Part of a small language model's weights: no biases in attention or MLP, untied embeddings.
MLP neurons of a small language model. Each row is named by its layer, matrix (gate and up: input weights; down: output weights) and neuron, and shows model dimensions 64-191. Each number is 128 + 24 x the weight over its row's rms, rounded and kept within 0 to 255. A neuron's up and down rows have the sign that makes its largest values positive.
After each neuron's rows, "fires before" lists the tokens most often just after its 100 highest values on Wikipedia text that the model never trained on; "fires on" lists the tokens most often at its 100 highest values on Wikipedia text that the model never trained on.

L11.gate785 [102 131 143 138 113 129 101 104 123 139 128 147 162 116 137 105 149 126 126 138 108 133 128 139 144 117 115  95 129 172 133 159 139 142 163 166 169 137 133 148 143 108 111 158 126 115 142 137 155 107 119 151 147 152 107 120 161  75 171 195  70 120 161  90 157 158  80 164 201 104  89 154 164 104 160  97 151 159 114 155 144 157  65 146 108 117 122  75 137 139 164 108 114 162 122 145 122 150 110 138  85 149 114 105  82 187 136 114 105 151 139  95 129 124 135 161 124 116 142 148 107 115 116 146 108 132  63 176]
L11.up785 [ 91 130 161 114  87 113 185 117 134 116 138 146 116 129 133 153 158 142 118 164 164 149 100 129 113  77 122 121 165 151 165 110 131 118 168 152 130 164 114 141 157 131  94 140  98 119 139 121 122  78 125 131 103 129 120 110 111 112 147 124 126 137 138 146 105 140 109 160 108  89 121 158 120  82 130 104 122 164  87 158 152 169 133 154 120 145 120 133 102 140 127 128 110 143 151 127 135 124  64 195 119 105 139 166 118 143 134 101  91 124 120 117 101 119  93 116 149 156 105 152 159  91 143 140 121 116 119 133]
L11.down785 [136 119 118 124 137 142 190 135 147 154 169  93 134 140 127 128 118 114 100 136 168 137 127 102 149 144 110 164 176 165  75 118  99  97 127 123 112 106 118 166 147 155 101 144 191 135 115 136 143 110 115 171 135 167 108 123 121 155 108 156 123 144 136 115 127 133 101 138 119 114 120 133 143  88 128 126 149 135 108 115 148  95 123 186 137 132 106 117 115 128 117 131 107 143 124 158 167 103 140 197 110 174 165 118 142 161 104 144 148 138 103 108 123 137 129 150 143 115 143 154 134 112 122 165 109 110 122 116]
fires before: "\n", "-", "4"
fires on: "\n", " =", ")", "4"

L13.gate962 [113 150 117 125 107 169 140 111 142 113 106 154 148 109 116 107  87 177 140 102  91 140 132 159 104 142 108 159 154 117 109 100 143 135 125 100 147 105 153 103 100 132 159 123 152 173 113 118 125  74 137 158 121 162 144 111 136 129 172 154 111 156 100 107 109  92 113 108 106  95  80 119 125 110 145 110 159 116 161 112 131 114 155 120 151 159 125 165 126 145 154  98 150 116 129  93 110 119 145 152 128 164 139 152 124 141 168 123 104 138 117 154 127 133 147 102 157 143 156 193 153 160  66 138 114 160 118 113]
L13.up962 [135 102 182  99  89 146 144 105  93 156 127 116 125 111 105 163  94 121 125 128 132 135 137  93 156 108 127 180 145 121 124 111 146 118 125 141 111 141 164 114 119 123 118 139 140  91 141 154  64 134 101 130 126 134 148 137 147 131 160 120  58 140 110 167 105 118 120 101 135 163 122 157 141 123 117 103 148 150 110 104 107 152 139 149 125 102 132 116 109  79 127  95 117 110 154 124  96 120 137 145 149  99 144 150  93 163 128 127 164 142  96 160 116 146 139 153 116 119 134 121 127 164 103 100 130 131 154 121]
L13.down962 [101 123 164 135 101 113  89 120 109 132  95 124 143  91 115 103 169 149 102 108 147 131 102 171 103 126 113 141 127 115 127 141 141 144 140 109 133 112 118  60 105 134 152 135 136 111 110 131  84 122  95 176 164 151 101 130 139 150 120 145 127 170 128 123 116 152  90 121 162 148 130 154 135  94 133 131 135 149 113 110 111 111 137 147 144  79 132 154 136 147  89 124 118 136 109 128 130  91 143 125 105 121 164 139 119 150 134  99 107 126 145 127 124 159  92 116 141 114 124 120 131 155 102  96 102 130 145 128]
fires before: "9", " |", "8", "1"
fires on: "1", "9", " ", "–", "7", "8"

L7.gate713 [129 143 153 123 177 151 131 116 122 148 150  96 125 140 143 105 119 136 150 150 154 135 100 201 146 117 159 126  85 128 111 129 100 116 120  79 129 116  99 131 154 116 109 157 122 110 127 163 133 113 125 103 140 143 111 109 120 103 106 147 111 143 147 136 132 134 182 113  70 148 146 163 124 164 148 122 149  83 192 133 143 119 143 151 148  98 150  80 146  63 163 100 110 149 103 137 130 170 150 135 162  86 135 120  78 137 100 123 126 164  96 156 141 172 147 170 120 142 195 154 131 102 106 146 127 124 107 129]
L7.up713 [153 102 121 124 181 128 149 133 172 132 109 100 104 136 164 118 116 131 136 138 133 135 133 151 142 121  96 140 141 141 142 132 112 105  69  62 143  88 130 132 110 104 137 149 131 132 124 163 147 124  81 191 120 121 123 103 105  99 130 112 106  99 123 149 128 160 138  96  90 132 124 132 129 141 154 175 156 119 141 113 157 134 146 143 147 134 126  85 129  87 184  74 134 175 126 154 122 143 172 130 150 130 124 137 108 139 126 155 149 157 112 130 127 145 171 159  99 138 112 138 159  95 118 176 148 146 158 121]
L7.down713 [119  92 148 157  92 106 123 138 138 160  92  96 135 151 161 123 146 122 139 144 127 130 155 128 136 112 143 107 123 137 144 164 130 131 138 119  93 122 128 138 143 170 141 151 130 143 108 157 150 160 106 135 108 108 148 117 134  77 124 146 147 107 126 165 117 110 105 109 115 131  97 156 113 127 115 151 147 118 116  91 172 146 149 141 126 194  83 108 118  98 115  94 130 172 158 184 135 166 110 130 105 112 133 104 114 128 140 130  83 166 127 168 102 143 186 126 142 133 148 124 143 101  99 126 145 132 149 127]
fires before: "\n", " he", " the", " "
fires on: "\n", " where", " which", " while"

L7.gate262 [100 116 109 179 121 123 133 118 106 100 131 128 149 146 112 117  93 125 123 157 164 132 104 126 126  98 121 133  92 122 156 108 121 141 180  79 107 117 105 123 143 111 155 115 152 102 147 146 127 110 122 138 128 148 143 112 169 160 122 122 126 160 152 164  94 190 119  98 134 107 122  97 114 137 218 106 149 128 142 129 118 125 156 149 146 121 130 113 132 139 174 137 127  87 117 145 142 142 129 107 137 133 145  86  84 126 152 132 156 155 133 147 118 124 156 139 111 138 137 102 152 141  85 121  97  98 155 112]
L7.up262 [153 128 166 136 136 147 169  89 161 109 136 140 142 153 116 104 110 112 105 151  84 150 119  94 108 133 136  80 107 112 142 153 160 102 136  99 123 139 116 150 162 132 123 118 140 131 149  67 125 109 143 121  69  96 122  88 138 143 158 124 158 158  88 142 110 125 136 143  85 142 128  82 145  89 150 150 119  65 118 119 113  89 124 152 141 132 118 141 155 106 169 115  84  80 121 173 141 156 120 145 127 119 137 114 161 103 128 142 138 100 141 141 118  84 138 110 117 163  92 125 114 126 136 125 133  99  74 138]
L7.down262 [127 147 163 134 117 147 156  85  95  86 136 134 149 137 128 135 131  97 119 125 113 147 121 138  97 140 128 139 136 132 147 142  87 149 129  84 135 138 122 112 157  88 155 143 101 126 158 101 141 125 161 134 118  92 118 142 149 138 130 105  99  89 178 132 167 142 101 160  96 147  91 135  94 102 156 103 128 135 173 151 128  90 120 123 112 154 158 134 131 146 132 152  99 105 148 113 128 189 126 138 138 116 136  84 121 141 170 128 116 154 116 163 100 108 106 115 166 101  85 150 119 116 145 129 162 118 113 140]
fires before: "\n", "al", "ed"
fires on: "==", " ==", " Univers", "ch", "f", "ver"

L13.gate452 [114 123 118 125 127 139 116 127 137 130  77 123 135 100  94 129 121 133 179 102 133 112 134 138 136 102 143 134 114 146 121 133 138 111 128 169 139 147 109 148 145 137 142 108  96 146 106 135 139 114 115 152 155 139 110 107 161 113 130 145 148 103  70 112  98 148 151 112 102 139  86 135 128 127 136 140 144  74 174 152 144 137 138 142  96 146 129  82 125 145 137  78 171  93 121 163 142 126 142  75 108 122 116 131 124 131 118 176 105 134 146 156 157  98  98 155 104 114 152 111 158 175 110 119 118 118 110 150]
L13.up452 [100  91 133 154 137 163  92 126  92 122 160  95 155 118 125 160 151 155 132 115 158 123  78  92 145 178 152 135 113 140 130 135 141 172 106 135 105 117 122 131 123 148 140 149  96 118 133 117 129  89 124 114  70  86 166 148 120 164 145 106 155 115 127 143 132 122 165 131 135 118 173 139 116 108 147 140 128 123 121 146 105 110 149 147  95 139 153 140 128 140  90  98 123 141 133 142 112 156 124 151 155 125 130 136 153 116 107 126 134 177 117 144 121 142 158 162 122 136 121 183 120 104 102 123 131 130  90 127]
L13.down452 [ 59 138 125 126 105 131 149 110 120 131 160 169 147 125 127 144 147 159 171 112 119 138 160 140 115 108 136 137  84  89 130 107 141 140 138 127 128 136 151 151 113 122 152 174 123 121  70 139 115  75 134 129 121 113 116 133 152 139 159 168 149  87 154 115 190  94 182 173 144  80 132 151 142 116 147 136 120 207  97 115 115 134 129 125 119 137 143 141 132 128 125 140 139 151 141 164 105 171 121 128 119  90 124 123 128 119 167 109 123 126 141 124 147 144  91 122 127 134 127 103 115 115 136 130 129 166 124  92]
fires before: "3", "2", "0", "4", "8", "7"
fires on: ".", ",", "5"

L12.gate703 [164 127 134  94 127 136 136 153 120 129 160 129  95 165 131 156  87 136 153 164  86 109 142 125 132  80 122 124 121 143 157 116 129 109 139 128 186 144 152  91  79 156 119 127 155 126 140 158 126 144 101 111 151 114 166 125 155 114  72 147 144 138 136 151 122  95  95 147 119 121 131 112  90 102 151 113 124 150 130 123 128 107 103 148 136 151 137  99 122 134 110 132 116 173 141 125 129 130 159 121 146 104 150 141 118 129 111 175 118 104 144 159 129 131 143 123 129  89 128 126 134 156  95 123 149 159 104 140]
L12.up703 [131 133  82 137 145 140 141 122 160 116 142 105 145 119  97  99 143 168  90 160 147 131 129 188 124 107 133 135 131 139  97  83 143 153  87 129 154 100 125 160 140 101 115 137 150 140 114 164 154 153 142 130 127 106 132 111 113 139 117 164 134  93 112 111 152 153 103 116 117 150 139 117 173 110 103 150  84 101 141 182 136 130 126 163 117 145 155  82 114 100  86 112 137 155 127 167  97 142 140 144 109 150 112 146 140 109 156 105 138 118 160 179 123 166  96 120 150 125 102 137 120  76 126 141 161 121 108 109]
L12.down703 [102 139  98 195 124 141  94 123 136 103 101 109 129 134 123  93 104 139 134 176  92 158 155  96 101 152 156 127 143 165 146 109 110  87 110 142 158 126 108 124 106 137 122 124 115 126  70 174 119  84  75 142 110  98 133 169 133  81 142 114 128 142 115 136 108 140 141 166  85 140 125 133 163 136 130 121  89  92 166 153 114 127 131 189 137 160 170 123 125 146  97 133 136 138 154 140 192 124 183 174 146 118  97 168 119 133 170 118 131  96 161 139 117 168 147 147 147 114 133 119 114 130 152 107 159 116 123 115]
fires before: "\n", "-", " ", ".", "3"
fires on: " |", "\n", "-"

L7.gate913 [140 126 176 124 123 121 134 167 141 129 146 176 100 123 100 116 146 136  97 114 142 108 136  87 154 124 151 103 119  96 129 130 184 152 136 128 133 131 126 115 140 124 103 178 131 100 132  99 126 170 100 135 131 128  87 152 134 162 126 132 139 137 130 110 145 124 202 103 123 180 132 141 130 132 152 124 176 148 114 127 162 150  96  91 167 143 137 162 103 146 151  98 108 143 121 150  74 171 162 109 146  84 127 125 141 190 140 126 132 123 111 116 101 137 162 166 104 142 137 101 116 119  78 121 134 113 173 124]
L7.up913 [142 144 155 107 135 106 115 109 176 102 149 128 111 143 155 105 120 141  80 135 109 113 117 146 144 134 106 127 122 148 123 122 161  97 119 151 135 108 112  89 171  97 139 147 160 109 136 139 108 155 133 139 106 152 127  99 139 154 168 132 153 113 140  93 114 162 170  97 103 155 109 169 106 117 162 113 112  71 123 102 174 111  77 141 101 102  97 129  82 142 158 117 188 144  93 113  99 116 190 128 119  99 102 104 119 139 160  92 125 151 119 124 134 131 156 126 123 169 118 110 144 110 101 138 120 114 154 133]
L7.down913 [138 156  94 113 147  67 128 114 143 146 139 110 120 114 154 123 109 146 116 106 152 117 157 166 156  97 160 112 176 137 157 147 179 120 137 139 111 102  77 128 148 147 143 111 110 109 139 122 137 138 101 201 111 111 106 133 170 157 141 102 121 151 129  83 115 161 142 126  96 101 157 159 131 133 165  64  86 143 126 107 118 134 145 135  94 109 110 110 116 113 111  99 144 161  75 136 109 187 144 108 120 112 114 140 152  94 106 137 140 131 149 116 132 151 117 153 117  88 135 119  99 143 172 128 142  99  97 142]
fires before: "\n", "1", " "
fires on: "\n", " in", " "

L9.gate234 [140 123 123 126 132 139 126 156 144 145 159 174  97 134  99 168 114 132 113  88 103 168 132 161  78 161  71 129 118 106 111 152 128 118 140 154  88 157 111  86 133 126 192 109 151 147  74 128 114 131 105 141  84 125 152  39  94 131 145 115 164 111 128 145 144 101  95  84 124  96  98 117  83 128 152  78 132  99 174 109 106 144 122 119 106 116 183 145 137 124 117 125 145 130  99  64 133 124 142 156 140 120 135  87  87 144 158 108 123 120 120 163 114 132 145  68 169 101 124 146 147 166  86 148 129 115 117 144]
L9.up234 [112 135 124 135 140 158 111 104 102  94  85 100  81 153 111 102 134 110 132 115 156 100 109 114 108 151 157 135 146 125  92 156 156 207 140 107 135 134  73 115 126 130 120 105 134 100 124 113  99  96 170 115 112  91 124 145 194 158 135 100 131 157 151 153 111 143 111 118 138 159 135 126 148 107  97 154 122 116 142 129  86  41 163 122 127 125  76 134 157 116 114 126 129  92 157 150 117 136 105 125 104 137 134 128 152 152  97 151 145 134 158 131 146 125  85 158 111 142 133 120 145 148 106 123 149 159 139 163]
L9.down234 [112 100 117 151 115 104 142  98 166 120 137 128  84 132 132 129 138 137  94 160 145 136 111  71  93 156 147 143 106 148 117 145 111 152 130 146 141 163  99 124 120 135 153  65 120 145 145 102 141 145 161  85  58 125 165 133 130 133  79 127 143 108 123 127 168 132 101 108 145 146 114 106 128  98 120 145 132 114 166 147 130  75 115 132 102 175  77 136 160 140 156 134 126 116 114  96 133  81 140 135 119 114 105 123 141 180 135 112 151 122 111 136  88  91 157 140 125  68 142 130 136 155 109 173 104 120 105 171]
fires before: " |", "1", "0", "2"
fires on: "0", " ", "1"

L12.gate557 [ 97 143 131 129 131 156 117  90 133 100 116 119 154 131 115 125 123 153 115  79 135 109  88 119 141  81 116 115 115 149 108 131 110 133  93  83 163 112 116 139 111 111 139 174 179 197 121 127 155 141 173 133 106 149 149  92 139 114  98 126  78 137 142 124 120 155  94 158  74 142 114 138 124 145  99 128 120  99 154 163 132 123 112 113  89 118 111 110 110 131 103 110 109 110 156 137 135 126 165 102 113 138 109 108 114 135 132 146 106 137 108 103 153  81 138 132 103 140 139 125 200 107 121  79  94 160 129 133]
L12.up557 [131 129 133  87 141 162  88 111 133 127 150 139 122 138 109 126 122  94 135 146 115 121  89 126  81 148 125 120 123 126 126 130 100 136 128 131 106 164 126 111 129 165 118 187 122 113 168 124 102 109 180 121 160 105  87 116 149 123 177 149  88 149 132 155 127 119 101 145 132 159 126 118 134 114 140 112 163 109 134 136 142 139 128  88 152 174 101  92 118 127  92 129 121 119 146 147 141 102  97 154 121 122 146 151 124 144 112 127 122 156 105 103 128 170 144 128 171 173 126 136  57 100  92  96 113 138 165 165]
L12.down557 [106 141 158 124 140 107 133 173 133 121 122 154 144 114 110 150 104 143 153  68  87 133 112 127 140 181 113 153  93 180 135 141 103 173  97 137 123 141 114 104 129 144  67 152 131  91 129 156 118 122 125  73 143 133 125 152 151 119 138 106 129 151 164 136 128 140 154 144 142  73 102 154 124 146 132 156 132 154 106 123 146 177 108 149 129 138  89 126 146 139 127 123 181 116  94 119 140 163 151 145 118 126 134 129 148 128 121 132 132 174  84 129 122 169 107 109 155 125 114 157  85 101 166 123 116 155  88 106]
fires before: "1", "2", "0", "9", "3"
fires on: "0", "9", " "

L10.gate62 [136 127 133 116 113 160 100 115 132 132 163 148 167 116 162 106 123 153 152 129 132 111 126 127 187 119 117 100 130 108 112 122 115 112  98 173 141 144 128 142 161 179 101 152 124  80 162 107 158 136  90 138 164 132 122 129 145  73  78 133  90 115 126 141 149 108 102  91 160 137 124 158 135 166 119 133 134  91 148 146 135 104 153 118 130 166 109  91 114 131  84 162 121 128 138 135 116 131 148 105 123 158  84 119 175 109  70 102 130 137 101 162 129 163 133 108 118  89 118 127 106 173 135 139 119 129 108 105]
L10.up62 [159 101 156 115 117  92 125 136 128 150 102 159 105 133 141 125 159 124 110 122 111 119 102 135 110 138 140 141 145 123 153 121 139 156  89 177 169 149 117 169 148 108 108 144  88 107 135 125  94 130 109 158 144 109  96 152 122 151 102 129 152 129 190 186 152 128 103 107 146 111 146 156  83 124  93 147 147 141 117 160 132 140 128 132 130 135 127 119 134 144 132  86  97 124  86 156 140 112 120 190 119 106  85 176 151 169 121 159 137 137 131 116 102 113 138  99 102 191 114 182 108 129  96  85 126 179 114 115]
L10.down62 [ 88 129 132 105 106  99 116 127 103 100 111  94  99 114 105  92 182 133 109 130 138 135 177 105 139 146 100 141 137 115 156 102 169 114 113 133 106 114 119 167 141 118 136 180  67  78 139 132  94 130 139 132 130 123 101 134 173 161 148 139 140 133 122 135 173 114 118 122 139 149 147 116  86 164 143 120  88 160 158 132 106 158 121  85 146 113 115 119 138 139 132  99 116 132  70 152 141 134 102 105  95 128 107  97 123 147 140 112 134 112 155  87 115 148  96 109 110 148 101 145 116  93  96 175 136 135 133 142]
fires before: " ", ")", "5", "7", "2", "4"
fires on: ".", " April", " March", "4", "3"

L3.gate594 [134 141 136 144 159  85 161 145 116 137 153 129 140 104 120  93 168 128 120 146  91 134  84 110 165 141 139 184  92 127 142 104 112 128 137 112 108 109 113 137 121 128 101 154 109 156 113 148  91 107  99 120  79 125 114 132 120 127 147  91 123  99 147 137 122 140 151 136 171 124 133 100 138 132 135 144 135 104 165 126 128 117 127 167 142 184 108 131 147 166 156 102 145  95 194 101  98 157 177  94 100  88 155 152 143 147 133 120 140 138 100 173 104 117 156 115 132 112 149 156 156 149 130 119  95 134 161 108]
L3.up594 [165 173 113 146 121 150 139  76 164 151 141 126 123  99 108 114 126 154 131 147 125  93 141 169 167 109 150  73 161 178 141 147 126 115  94 118 150 124 168 144 157 155 130 144 138 120 112  97 115 125 136 126  97 143 169 114 107 132 173 151 105 127 111 144  86 135 112  90 153 168 131 193 122  92 151 110 155 117 111  72 120 116  92  95 116 114 138 130 163 105 147 100  87 109 133 128 144 134  99 124 113 112 121 148 111 123 167 142 169 107 102 106 137  83 157 154 104  97 163 101 127 147 152 146 156 157 139  95]
L3.down594 [141 121 120 135 151 128 116 106 162 121 118 122 115 132 161 140 132 148 132  94 130 119  89 145 127 122 161  78  98 145 162 126 130  82  70 174 119 105 137 114 138 120 146 133  84 126 164 157  86 106 121 121 134 166  69 136 126 131 162 137  96 128 148 153 132 113 127 113 134 182 129 141 127 111 105 125 122 125 169 118 144 118 128 120 212 121 134 140 111 148 121 131  72 160 124 126 143 193 110  88 129 119 137 112 148 134 107  98 156 107 129 144  91 134  97 141 131 150 159  83 102 118 145 129 171 153 106 131]
fires before: "\n", "-"
fires on: "==", "===", "\n", " =="

L13.gate255 [137 136 175 143 160 122 114 148 133 107 141 145 114 112  75 119 133 133 111 145 127  98 149 138 149 118 122 178 136 162 145 137 124 171 116 139 150 157 109 123 125 103  77 116 139 107 131 112 140  80 120 127  99 101 148 119 118 136  99 122 151 134 133 130 123  90 133 149 128 116 128 148 139  94 138 130 128  65 143 127 123 117 131 158 157 148  97 149 120 126 157 111 111 148  88 113 111 114 155 137 133 171 120 107 113 119  95 156  72 113 107 110 148 122 102 106 145 158 166 108 113 125 136 130  77 145 140  99]
L13.up255 [136 102 165 124 105  93 110 150 155 174 114 100  92 147 169 104  89 134 126 178 145 145 102 128 156 100 168 118 137 117 104 110 126 149 144 140 106 140 131 104  88 191 120 109 130 132 168 145  99 150 151 133 113 148 150  90 128 121 129 125 128  76 132 132 108 135 122 113 137 152 103 126 156 103 128 104 115 138 127 121 125 117 123  91 122 150 121 108 161 116 217 135 146 146 149 139 110  86 146 143 134 142 168 135  73 154 145 149 159 138 113 149 101 111 111 117 113  94 134 117 149 112 112 132 148  79 140  84]
L13.down255 [138 137 166 136 203 146 104 123 123 100  96 117 140 118  85 129 147 127  95 166  70 106 137 131 105 134 164 175 120  88 166 108 156 176 122 137 143 137 140  85 121 124  86 109 143 122 123 130 122 115 111 119 127 104 159 134 106 113 165 129 108 124  97 139 153  78 135 112 157 145 155 194 107 138 112 127 151  75 154 116 114 104 112 135 134 117 107 140 159 139 128 111 140 155 107 123 153 117 125 167 130 141  83 109 107 151 126 168  86 138  98 129 172 109 109  95 168 150 143 118 122 126 127 135  78 125 156 108]
fires before: "9"
fires on: "9", "1", "–"

L12.gate404 [108 164 107 140 118  94 135 124  88 152 165 123 168 145 114  98 140 157 127 117 137 174 125 110 129 121 149 158 160  95 106 117 134 116 110 187 139 146 162  92  99 168 131 165 109 110 124 133 126 127 150 155 114 136 128 149 138 114 153 162 120 156  89 114  96 124 133 143 146 126 118 105 109 119 105 154 174 113 129 130 113  99 117 136 145 152 116 117  95 124  97 120  77 131  76  95 110  70 145  86 121 136 132 155 102 143 154 112 115 126 115 140 132 115 162 100 129 102 144 169 167 142 124 134 111 110 135 182]
L12.up404 [ 96 155 126 144 135 114 111  79 145 179 132 111 150 138 142  95  97 155 135 138 120 201 108 117 168 123 180 103 109 132  75 107 141 149 134 164 112 177 180 168 139  89 147 154  92 162 119 162 139 104  97 131 141 111 122 153 193 147 119 144  96 154  76  97 129 118 134 117 153 168 146  81 118 122 156 125  89 123 148 113 106 145  98 133 141 136 109  86 122 117 120 142 107 134 121 133 156 129 105 137 148 133 128 160 121 146 147 177 121 166 126 165 134 120 122 158 105  93 145 164 137 140  94 121 114 123 143 111]
L12.down404 [128 113 134 121 125 137 110 120 114 119  95 122 127 154 120 134  84 126 179 103 149 136 131 128 104 106 119 125 112 136 132 130 110  95 111 150 110 132 111 140 121  70 124 103 122 121 121 126 143 125  95 108 151 120 141 122 137 115 172 104 148 115 128  91 149 137 125 124 166 177 121 117 131 122 126 146 115  98 138 149 141  89 151 132  74 119 147 137  85 132 141 127 126  46 163 127 154  87 152 167 162 116 140 187 171 139 136 158 112 162 155  92 168 118  92  93 116 130 148 132 185 183 192 110  99 165 123 116]
fires before: "2", "3", "4", "5", "7"
fires on: " ", "1", "0", "9", "2", "–"

L11.gate1001 [124 122 119 151 157 103 115 102 135 126 118 110 128 147 126 125 144 174 129 138 127 119 162 157 176 116 114 102  69 107 151 106 109 116 143 144 120  98 114 153 119 117 116 104 153 112 122 126  85 136 138 182 160 149 118 120 134 109 137 138 115 146 118 120  91  85 177 165 106 113 149 107  91 123 113  91 142 114 121 124 118 130 102 144 139 134  98 128 158 166  90 147 115 141 135 155 149 121  80 158 134 120 128 137 140 148 146 160 118 125 141 122 132  88 175  89  98 181 132  96 154 124  90 114 142 148 119 137]
L11.up1001 [108 111 128 165 132 116 151 120  91 131 120 151 173 124 105 144 139 139 145 132 159  93 100  87  81 114 126 139 142 171 135  97  79 112 141 138  95 107 137 133  75  99 135 178 114 126 152 138 140 127 128 137 108 116 111  92 127 159 125 148 111 123 129 146  83 132 151  98 165 124 145 104 140  77  92  94 150 109 118 140  82 131  99 144 120 115 103 140 152 151 134 147  68 136 141 178 137 126  96 102 178  95 128 114 114 109 104  69  80 180 120 117 150  85 127 135 120 139 134 135 129 153 152  87 171 136 118 135]
L11.down1001 [ 76 107  95 156 134 103 155 113  91 115 124 161 142 100 177 173 175 150 147 170  94 111 109 127 167 141 121 136 127 141 140 148 119 152 131 126 201 142 113 143 117 128 145 154 117 131 133 115 107 128  89 144 122  83 130 120 105 137 156 132 106 189 143 163 114 127 102 147 100 102 158 117 148 113 121 134 106 114 134 135 169 145 162 189 110 165 121 125 145 143 147 167 142 157 141 127 142 124  94  88 105 145 162  97 161 125 152  95  69 169 127 121 158 115 157  98 138 154 135 128 103 181 137 109 164 147 102 134]
fires before: "2", "3", "1", "8", "5", "4"
fires on: " (", " ", ".", "2", "8"

L11.gate809 [140 113 120 178 137 167 111 197 131 114 132 179 109 130 118  58 120  91 129 136 165 137 159 114 125 133 133 114 102 131 126 149 156 164 148 149 180 136 134  94 101 121 152 107  91 122 133 123 150 150 153 120 146 116 132 117 139 101  96 155 108 130  98 127 108 107 106 124 161 117 143 109 134 161 120 151 172 107 130  97 135 165 145 123 177 118 135  85 133 137 116 192 103 117 175 134 140 130 145 117 157 140 134 134 122 157 117 122  95 126 156  84 113 112 146  71 120 123 137 172 122 146 141 123 130 142  93 126]
L11.up809 [163 138 147  86 141 108 179 134 109 105 133 133 136  94 142 120 110 145 131 141 124 120 110 137 137 137 136 129 105 182 137  98  90 113 114 132 113 130 131 160 123 134 124 161 158 110 179 129 169 108 145 114 106 150 131 133  77 144 109 111 165 138  91 137  97 118 122 149 166  99 166 127 181 150 110 121 112 102 108 147 142 159 162 140 157 126  96 101 105 102 133 163 133 140 163 133 144 122 111 112 102 131 187 139  95 144 106 135 122 100 111 125 138 160 148 130 136 150 200 168 127 101 149  99 143 148 129 158]
L11.down809 [113 107 129  78 120 143 144 160 105 119 118 148 120 159 110 110 125 143  74 129 130 137 116 120 121 111 139  90 125 160  84 141 146 135 123 104 157 159  97 133  96 126 107 167  97 131 145 145 139  78 136 138 163 104 110 121 168 172  99  94 122  94 149 126 130 134 135 105 131 113 155 119 124  99  98 125 130  93  88 124 131 114 177 179 156 151 170  90 116 111 154 111 121 129 128  75 116 116  96 146  93 117 121 132 123 158 130 154  86  96 121 113  90 134 145 113 123 149 171 117 144 143 100 142 140  72 147 154]
fires before: "\n", "The", "In", "B", "==="
fires on: "\n"

L2.gate384 [150 107 155 128 138 115 112 140 152 149 122 173 112 104 118 115 143 125 139 125 162 120 137 121 143  70 128 132 126 126 141 164 116 117 125 137  85 144  74 131 127  95  48 140 106 133  78 112 168 154 127 108 145 120 159 140 132 134 119 149 135 140 151 120 131 152 109 108 134  57  76 107 162 126 131 163 150 126 179 115 142 130 114 133 110 116 177 118 110 116 112  81 123 135 149  96  96 137 146 168 114 140 131 154 181 117 100  98 105 133 114 166 142 124 109 125 121 165 104 133 138 139 133 142 106 104  96 156]
L2.up384 [158 163  99 117 147 105 138 150  58 118 127 116 150 100 119 126 140 127 108 115 160  99 113 127 148 155 154 105  96 131 151 110 116 119 121 117  71 142 145 170 148 122 139 146 124 136 149 151 165 179 126 103 144 145 136 123 111 163 108 115 100 143  89 139 168 133 103 137 164 112 126 118 126 123 131 150 152 130 160 131 121 130 127 145 126 138 117  80 111 149 160 101 126 134 164 122 150 143 155 120 113 132 119 122 141 138  90 145  93 109 152 116 157 127  93 111 123 123 105  73 134 174 146 110 113 175  81 141]
L2.down384 [144 125  88 159 122 113 163 143 134 118 132 133  98 158 140 125 138 103 101 110  99 155 138 155 152 109 103 114 127 128  95 112 172  90 156 140  89 124 170 127 129 121 129 156 149 110 125 121 100 146 149 107 119 126 101  99 124  99 126 144 119 125 146 158 110 132 121  61 120 130 157 135 153 145 106 115 102 151 151 112 135 103 133 134 123 113 160 119 117  92 151 127 145 114 134  96 120 108 154 131 109 124 150 149  95 118 141 138 104 115 145 169 174 173 127 140 123 106 118 123 169 149 108  85 151 121  94 131]
fires before: "\n", "|", "The", "===", "A", "B"
fires on: "\n", "|---|---|---|---|---|", "|---|---|---|---|", "|---|---|---|---|---|---|"